{"n_layer": 8, "d_mlp": 1344, "lr_head": 0.00775, "decay_fraction": 1.0, "doc_mask": true}
MLP neurons of a small language model. Each row is named by its layer, matrix (up: input weights) and neuron, and shows model dimensions 0-127. Each number is 128 + 24 x the weight over its row's rms, rounded and kept within 0 to 255. Numbers have three digits each.
A block is one neuron, or neurons of one layer that tend to fire together. Before each block is what it responds to, as a language model described it from the Wikipedia text at the highest values.

Description: Continuation after at/de
L4.up8:131145099145137089125071089114131103143154105122130157078158161131136146105156099157157109135126114105115149175152101150131129089164118151087184144145130105093121130173174093101138124099154166125105144142106169116153132084088132126125079120096133129113138137158140132159112111140124128145093141125152105126120135158120153133157078129121081122105127121137110163144131145139136136081108
L4.up28:133124125125114150121130058137155135127155079125106154114113162131144151110144113147086061133129147162177146158137146113141156092117161147119098116156096130128121160122134139119092120097158157173109137083111119092106144144102162155154108122106110148145119120163119120136144079122125096130068110095120115144129120129113133114081104151110131096119146143106160131142105132119136116115118
L4.up701:148116108147126106137102098103134128148138125156115157102113169137148104137111129128092114120130145110123138161139145123064149125118144146122102134185105133104112159184121109128096134121141116093155139115113118108121138151138146146092154073148127095132108150114088133106135128112149107109146127108175158144085146124158135161156152145119136185107185073140095141127148087141135129120134
L4.up801:096126136172140179148115118124095096119146127121117158134178145134110150132107124088113141161117130190131141156106162104113154135155122133097152123192159131102101147118142160086105173132162116146168144108122161169126139136132149110129141146151103127159133154122129122135137140137127141136117119107126126158144114114101126174090159151090125102154121144154102143133139112169128146127150

Description: Mid-word continuation pieces
L3.up397:136134153105138100123160124077171140103125102129144167132138146094126159150141075121128162125174110099123153129136144112146145148132133128141164162100096123109104098152148099123163146098128115106121143120157129153149141123159110122132130124158122111111102105125136174131111105107128136080183085086114125094141078147128126129112115146152140135125146104143091106105132115104122124135116
L3.up463:101084109106163119101110155160150125195152161173134139137110146155158143140166132171093162134096126124127130145111142096154089114146126119117153142109095138118134109114136107108128164117118105151131119158076141120130112121103128136111149121124140127120088121115119106160133153144120118123081153113153113117127127100148091101128128140150111135082115137175139115140089096140139129124144
L3.up480:102153109113128163125120124155165119151095102160105151120126126165101174115138112122127124111110085119116101141140156094135198105114141113137108135122094120075102075143171135145139137086128153102077142090110138151156148128155138106128089152133147146104136171136086140101146181080098100164127127105174145131119098117150059121158105166149123126134130132106110141152111131109158158106110
L3.up570:129122144094103122106108110124196133142125121125162146100132145130143166120159119111108126129089124137157146119125156123131092135115159104123128116112101084101134074144089130106120148115128126159115139104144105172152125133114141147143121150084130121141103145114074101140112182115155167157121127140089112070108142126107173153100109134115077097114152123190119116140149151122139162108119
L3.up608:153112093149160076131075100127079142135140121139164131136152123149165108145109115115134156101156134120119115125137117131116159099150125134145130095122098101120131145158079102111138126092127112126114142129113125121135145132129139153107155139089098091116124133137138098084106097102130162122125127124117112131140125095155135128108121149144105157092071137126128148136130094147118127108143
L3.up765:152097106129149120174123152115123123136153122133128147144146144103132112097097136132166137087185124122181104114093124095121126118130108112167107188126161100121112143116096071094112161152122125167131149120045153083128115096100108132149147136176124157129122118125112104144124157124109164092151177158101108122105081117130120134099139145110146134069144147151167121133120089159108137139117
L3.up783:156149157118129151099127122094165145119129109133144118154128119120136154149147140096126129168118117125137143175118142139136108149134073127145132133126108112116120121105095119138118167154115099152146149100105110111146135100123117088151152103100111115132077156131115109166155135103110175094108165153082124109118115145131139171158126101142085116093093150173086118122119114136146131105105
L3.up788:134117086076136145095125120155148120113102131130121118119159144164142135112137143120140099148080099084091139148153137130145092107114139109141123140097101141071116126139103113151129166099145149145131137125133129162135136139125112119116138119129126101139116135124121106133112145105139213150154142128081117157176072139181143133185128145093115090087125125130125136190160132175169181135145
L3.up804:100128129114156143112098142147083134132140159080142124147134126131118139115175137134144152088140108142153102183136149098155172145104085153155120108131118146116104117171101143152107141121167113177101132074176120105142172107135106111126143137153121104133121156135110130104081133129129171125151143104150100112167118174100149113142098169136162088135141146137100093100152111143115152078094
L3.up1091:154157132150185145139105114140109119134110122178130114140087133099133141142120093139116074114130086089149150124121154121129160155135108107115152167157150131099148122185082092129121160153110133095138128126151101155096145134124157110144151105131138109159134143100098134106159147067140142078116117119156111096133070123163117133150125110134146159083108133151113088131087123098136129133113
L3.up1096:094160107092147085134091091077160122146108139167132100126150139142149156171136110108148141118122119131118140119152164104153139092087134123146145130124161131136088088139096129081107131144128141115148136123086133116151123118142164122114164128098153094164116120129107134128107169087131118091112155110086124121103071093116108125133132136128118118123122145122099136120119109150116134108119
L3.up1131:115096085129127122103109127127092128160148129161134129120145133140115137121193105128093139158166123147140133128134213102109110120115130120139119146123156073119114119140155104141095122107097133149119139150146126065125128109154125105134130118143115101166096131149081086155163126112126133112126093131138107107141083132137115110145158129092061119114145138146123112149101160134132143121133
L3.up1158:130125082101147136131112125109114130190152113133116089140099164119167135128134081134097144146148117129131118168133114086133111110175111084132081162140091130120114120158100127097125189107143127140106085115150141137151138078122134160158132121129111100133114144156144116101107094137127159103129129103148066115173092156148129140135148136148121139107149154104151115137127159179094137077123
L3.up1176:171124115109118128135116102143145113148137137144152154117135130119088092164156100110120177141114102079173130137167130085119109139137135102161155089130147146136122099112108112074131106173140108096169142112127097149142134127148113101096151140110081106152101121136121110145142144088133175106085151133119164149116111115151089141100125118123097097096157068120135146164119129103138150122093
L3.up1192:132086052117143132103135140163089126158111136134125153158127152123140144128134143157095174139128114123075118130151179076164141097123135132136092101120103112143098132145137128045116152085155112083169170104146111114130137125135111120142166146116107113154107143155099100159112168135095136125093114144137114138130121135154126117146148137092119105089173114159142125167097126144139132101120
L3.up1244:140122143104100069118123120108125129127162131122165103119127133138153163173132098134063139126140093107119111150175158107116162095122127128140131112092118124142120138171131169087117179101155076088109124095115137153116134079107128140100090128126120094122106176142129159109141132135115134095128157124122105146123116115154140148107151162089119137079115121124172145142118145101156128121082

Description: Mid-word subword fragments
L4.up427:146128152135127130077149123163110109123147150124151143133135134110125150108121119083080155180094102149152070101133177100137140107173156140117114102138047129141116118107088153039115134110091125136156101116097106136161109130181150155134095125098115082119126173144153157168115142129146121161155117128133125136128135099128115137115134124116098135081141078121120166057181088152172147141148
L4.up720:148087129090127167100095131164135110111120087111154157158147107108131106117156142151123146156109124090118119113134137107104146144099078047137134172108107127085091139137110166102125170113096121126134148130166139140165091115148151136155111131117072114154087144131118102142145155073121134160149113131086132174117090160163120110141119114211099140160173144142121111155146124113107106120120
L4.up771:142076123099143132138146100145110123154154166129106119139211149164107122127130086089124141128133089168101108140121165131122124112125128136145131101121123143102111067115111169112107172123077129157136176126140133170154147136164130174136117145159098074161110140158102100119111142154110123144124134110117092133138084138131146131156152169141127078128101125151150139157149127154148098099073
L4.up901:161118150084094125124157116144146109134143086139134158110174145174148158114112104120114154125114135146118115126115142151089137144123109118100105107135107135073130102100124126090088170108095094170096154084127156158111116104108130133148150093118107089161122124138080125168133187123203137120121123115139135157138125152129092145153119186120110119095172160149084133122144107112111111159057

Description: Determiner after "at"
L3.up28:135103140131144164117145106135148089118136151130127131104119192158111137096136113138130147086130129133147089152150114103123152114108109156144129153164145132146116129100121150128118119119112190076115140117133086120138111150143117169119132097117131142154108122164126106103180114096127109100140121146125145111136129128085112113116066159122155134138116098080120137138087099135181115103158
L3.up88:169157109133117178139093121151120126131115124133132163129128108113098166128102121106086109158106148150120118137137147089103103124078138166097139143130143132085125123116110170089107165149146156128117142100139128124117140110144141136135134126094109155158133142122125155127154194106109115125127112129115118142103103135140152137083097148119125086134145127181106111109174156118157144122111
L3.up110:141185152107121125139117122119136128160128156123192158125132184131125134131124110113094116094181141142119104142105148140129175123113132135123150164113159173113111163135093150060105175099113181157098152122156179137154135152125122148118156131088101125098105133121135115093117093160116109128105158108113115138127140144120169096129106121118101158135166106109139151120154150108133152084121
L3.up212:140108071094137172168114086139151094140166133114114169111169110088122090144089106140142110115131079122109138111165128140119154154131103145090084076124151100118112118185103107131130150134144161131072119123109119146118145158182096126142111125122090115125119109110134127127103133107073093133112079128158117130167124130127143145128142186120143181130136114149127181115087104123123128107149
L3.up255:129120117106096108108125094132160124117095120129094139147131132160158108141146125100127169139143131123097142142153127130067165131133095134177103132127138098120066116155141099125090119123140144149166086169116087116135140158180149126136144122110115122137161141174130107190109133141146117114095139104104135096157109151118102124133096117126104113143137154100166123125134127146134145080128
L3.up348:136128124112112176166139176151089114142115131128144156108151093160158135082126096172116186124144080111085109141133142121108156179152106148159138125129100113158065148136186133116080141105120120123120166132168123141073155143123105131095135116097111146214104133108161085131149133139147108129122121142145128150118153100150124171135123132159097089122144114148108128155139096116121107112159
L3.up477:114154183095138177119107138115125145149128094085137169108079163134161119143105120112068103159100114147142084144119122131106139122116155118112130116210132084123150117105132148147094145103139162142131083118104132122129157124133148108119131099141108155153132092154113113148196106122090107105120128136130124163109145110146120145131108141119105121135119158147152122136121161118137156114151
L3.up483:136091093124127137132119149122153101151119136094129190135121153143110130099128128135069147108123092144140070134195137136126176134088131178121156149141112128127133134124140104138110134121115198095124127107141095089144136131109100151135143080143156148120179106176092137111144115069135131138099141132117121121145120125109074124096125133132120131140126109145137132126153098104171160117128
L3.up545:159129163130200174110131170143044104096137129138088139143172153147124138131135163131143114126116093096066091123152128118141139140094095165120143139129108113093087091124108151105117109122131146154125100137146156112173125140130097103110142125098099134161139126092125117155171183135148122171174163136148157129131160093125103117128138099141130090177150143149075134138151107108177113121142
L3.up565:119107107126122123123124133151121134112115127089139151091146135123174108126090134135118139105158107160143083139142157110124170169127098166148118110162143154114084125145132134089060169139143146142115113093115127109113131132135108145173136109116114130106130143135119096106130153138149117145158101137135145129145132096140114138101136111122125204126181113117161120096154154126128132132161
L3.up576:141144134136119116143129100147125124125125109152196116157140122124123142172117110124096107094114131144115155156116131151123138104103151150144097116160134158122121122107141083125106156116091176094083136137144127121169135128087113139145119093125135124104139146117129102134153121118057151064157118188132107087111170151093169131111118092126098128147149110110125102102106115151169112096145
L3.up616:122128169124107162155113075131173119165171137069118177124122115132115133138148118107102098151143159142131126115117149136109124133061124147141127136148095149121150126114084127093119111118140143142133119109118136158120133170121130127161104103142128108152165168152076150158099148099126081101136153129130126106108132128136137154098085130153119135170138162164135130114150097130110131106174
L3.up652:140113106142132157103141112154077111118127117191145123130135114177134158130126148156144096079144132125106140181159160121100143157118127151105108112129147147135115134099084132135093139144137120136124156087115149127150143097166128103148056082073136112134154167131130118111194097144095189142117124154127129146131122111168126153149085105107090131125162067128122113135150095148159121123151
L3.up710:084115145140131158156121098170082105076151105118172188136098132143101124120144137126126117103128123109095132130141105161118134176090100175102127109144155139137158151131165087100119132129131132098094110153127130102089168139099124134136189157106143134133118134150096073179170130133144125125087100096143158143167143092145159157090078087116138161088142157102159105153128133140133101111143
L3.up723:127105134098106105170101118138100150153119116151144144112131118159141166120151098118143129109107149120093157122126171169092192183160124160153123147156110143104111102182131110135100173159132122155154171095088157173118130153160133161139143136114112134182129123130102090103109152105155114109132114095138145141176112122202134119133113109148133094150130098133137139113107115106164148092150
L3.up1127:124055135107147139124141090125112123068154130153142130111152164141098102116126144119131111163185119140154079140133140108119142165110096122121055141139134120125112166110146087127097130151142134125165155082161130146128153130120112134134133146129139144146140150096127116151130096130170144106122122119133107130146155095088143164105105167145126131143148117112110152079128029114135154126149

Description: Fragment after "re", table pipes
L3.up34:110158147062142117102110114148127121129101086117144136121188135123102146110147147121103128114153130076115135157125145127122132141087145142168147149117149126101109113143150151143097145082135108124123129129094143158082131113096128132124144105086064107142121154152119081159130161099120125143076091127110147146126142102131121147162143108123135107153114151136169137132103089134172184139137
L3.up62:164127122093125154149091109118092109167113142110099138139157165204132143165114120167140102123141105105123088128139118101129121145117143131119150125167158144114106131171152136095120162109103133153132140099110126125105135156099154081145157078137111123171145129125141121136177092091144118134146116143135122150159132093143135152123146144131132128081142114104135112138147127104147101112159
L3.up175:152152136085107102100121111125141136107113090126164078113158167107124138128136102117118147126130108167111081131093165160093133096138087135142152143150133128073095120179139147147070145086085101142100129155131129113150146112154118142132168137113114087131129123137143115143093139089112133119128116145151152106121130140142098121164121126184131154146129137118144109123169101118115138112171
L3.up267:132107105134134138137144073179130116126149110154176161115111135143085099143122105117139111154127110162098136176119131115128149117119102112159150129166150100093095089119114115121135169081074115135141136112152128204128149081132121152156103116092109123158137149102099138108135173121151140130140138150160137104153089132092125129113123134127089126146126134098114138132148108110134137116130
L3.up351:124131123123099107113102148141150118118108110119130131139158150136147152127180135155145161139178111151107121096151110114122111141164072102151122111148130120139093134158137106126108103084082139134093130147100131131160133157147118149126119127139123131113127168112120087135103153103145142145068138122142113085120130173156103118136189119130131093108114085133140097130160137100154150111125
L3.up443:102096132107106154125140107095139125100172139138155156060101139134180112104150121147124129151147080141107148121104117136153134186127098141128151167148119130057126092141131145116087164121147150092121164173150088192134105145139172147163114126133108142181123166108138143145107137104159117111174100129149118087120126101103151129132130160133159142126133132163141125089144088117123091127065
L3.up577:164103133128165118104126099144189122094145135155152124154152154115086150128123085150124110110148117097102141164123134144136153123131096136154109079114083164104112104152112163140100150044142115128130157116127101143102108129123170115125146135135129081161130169094114121178083130134134124147168130144125117063138144136129114139154158193162134111146151116169139142095114089176129150155149
L3.up704:147087115139133132138157112173128102108109127100115121133084138117113112153142068139128156113142110141084134113131155142154116158166101090161128110127109142073094143177098147087113158128116107126098153131127125190124141116141154155152132146133115138188148163129092088099108178085150125174159114129139131106165130093112120115103110114138123137138159136140137147115152112116141112131142
L3.up789:137117111112110163118121139127127130159128142088114142149154120153129148136106109132187134158128126057128161137152157161117121108122105091133133124129101097078148172159119112131134101113099131123155116158144109125107111147129114103133170122125145131139161111145153113142132168124179101121173132132139133146136154138133111155145137119105128131129135119126094113140116067100156176115135
L3.up896:117106113146118142134126143122168129115105144117150125153116166124152112159146123190178169084195134157133089113124168129137120129152100100149104111143139125084129117118110131106082133122081078102157086170137114143097148115164139123166129129149093097162152113143102142114173130153156124140136098083154133099098150143098128148107160148129143169131137117127156113097137107128124146132116
L3.up940:131126135136148122128087106108139105117161127125133123142079086193157160181132129154136131103158098116130090175125101099124171119155095136142122104154173157092130107149137147126118146099149153123130138131125092134085133109130133109145143108129072137172143152122103138128142111137138143143138104140122135126164125127143129144162132141146127113110158178125131131154128136140140128112156
L3.up1007:087099111119106137122144108081203145126112123130123135123111171106106112173172130165143118114114120116104134172133095132096120084142124115170152108127131105122089159136109180113105153095086103099143131089211122114138117115166111109106159147130116112145109122163122111137095126079143145089092117104095122091101107128112130137123115169130150141151127113136107154127122092133156127149111
L3.up1051:107135127106131162163101132194110114176116115147124151102144112152176120149120114135080126120113174144104110157157093102170149118132117054169132130125113142125084165169137118111113126085142101115108119133101098128112153109122124176107128118104116117118132147124130102129115120116152173139123137106110097122088121131134110155161156160115152115088146118129099121146172064156110118132112
L3.up1065:156108116117154119111066130119143104126171098119186128094154115088122173120130126179108116095121108113152112182135120149146146161141090114142146100136101123086133125131125129101111134100142126140126163111108116134110139074145152116141113104125100156157127139127145160132110130093133141138175120111136132102105096143128120170137128150131083119090141089137140138105147096105141143108103
L3.up1101:170111139118173112137120102167090143143128131113124131133155103166148157103131140112092091126173089151160125133120125129149124065119162112150150136166111107121088099124118115137099151086112146084102138126158138128113144141112113124133137092096100123152127117142131106129150126123148091088137113067172102129169089134164124115106107142139112148098145116113128128123094156155128097116140
L3.up1147:129132116119138163125105084122171126160100115133132145133140163147147149186175145132162134124135130158123099148142145123154162166159092164137177109131105107093063107183162084107086122132106131140113150120091117107156142079130123140163130117133102151106112103170168131152116087098135156132131168112119161115149125165120110113187128147171095094128100146125118129111116120118160105115139

Description: Phrase-opening articles and table pipes
L2.up518:112095138126142142105119101141128085110104068129130137108167179139124136106150145129148137104134135117104122139165161071097154108156097127131088123150105135121078136179128161118082164089116130145104113125105131078106138113110154139127155112091096118112137175124150074118082162141153120118112105145117159133088102132170123163121154105119129161154125112114127107084127127168148153109140

Description: Table header separators
L2.up481:095107128118140128137100122134138095113138123057111157161135134165136113157156139154132120096142102087121110186134146150161146120129120148135128114150136134114115108184136108145151132082086137104089138147126105139109140118117143103126149120115147146156135143125124106131108113129154108157104130142094134119125103089136148157114154113101127170111107116100197113094081119118157166138159

Description: Mid-word completion fragments
L2.up59:084142134119168164107132162175118113149126136120132118145110122120130085122160152139113131106108147127124138156165127139132106150133121101163132118129145122169103152146125153104106123107169128144118126104083101158163143141125161119137130103083097139145143175114098118142113138140114146144128133136145064123168133099150102137124108162127117114127126123098124122167119115161101125129128

Description: Table header row cells
L4.up711:130115109127119119118099129182123127100120149129128162116107150161144153139104135157170165168134058088098119107124137109159147137132104111149123122167134128104095082188154152084127164066061119153116154136062124129127128101127118114131100149114114105156159151068144135136143098131149106129121118113106127136151087111146133159137157109135120137074164122133142104139105091159151133118140
L4.up919:130095150124178102128124123125100101135154136089138157122138135151131146157142127136138127158106096082115079136098148109136149092115086155144163111123143141099124102152139111105119160109092124150118138068097159123114126132102128131121127114100117126177135153099133100128120125103170112127135083143163120131178122098119114134139114165155143094101150132111092159137129112128112119098152
L4.up933:127112119118136121123121167170113099121148152108157150156147159130153206157113116151141142132120056110094106093135144152150111125100103113122177110137134153061099109154150143088095173110127143139145164124119115117152115111123158077138131105142128133165131120082146138128122124126123134136128098143177115128131084117151129141184159165147103130085117124116109151086108089142110116099135
L4.up1277:139126139091167112106087086124127108101184109116098153133156132139149147107127152153122177181095127078145091121155152114155110108152108133161163105109146152074136122187148093098113139073102136136126129115128067126112126095153100114162151143124119112178133123071085140129137146088151150149101113139128134142170138081169109160125160136148123104109138154122159104118109127175125156132117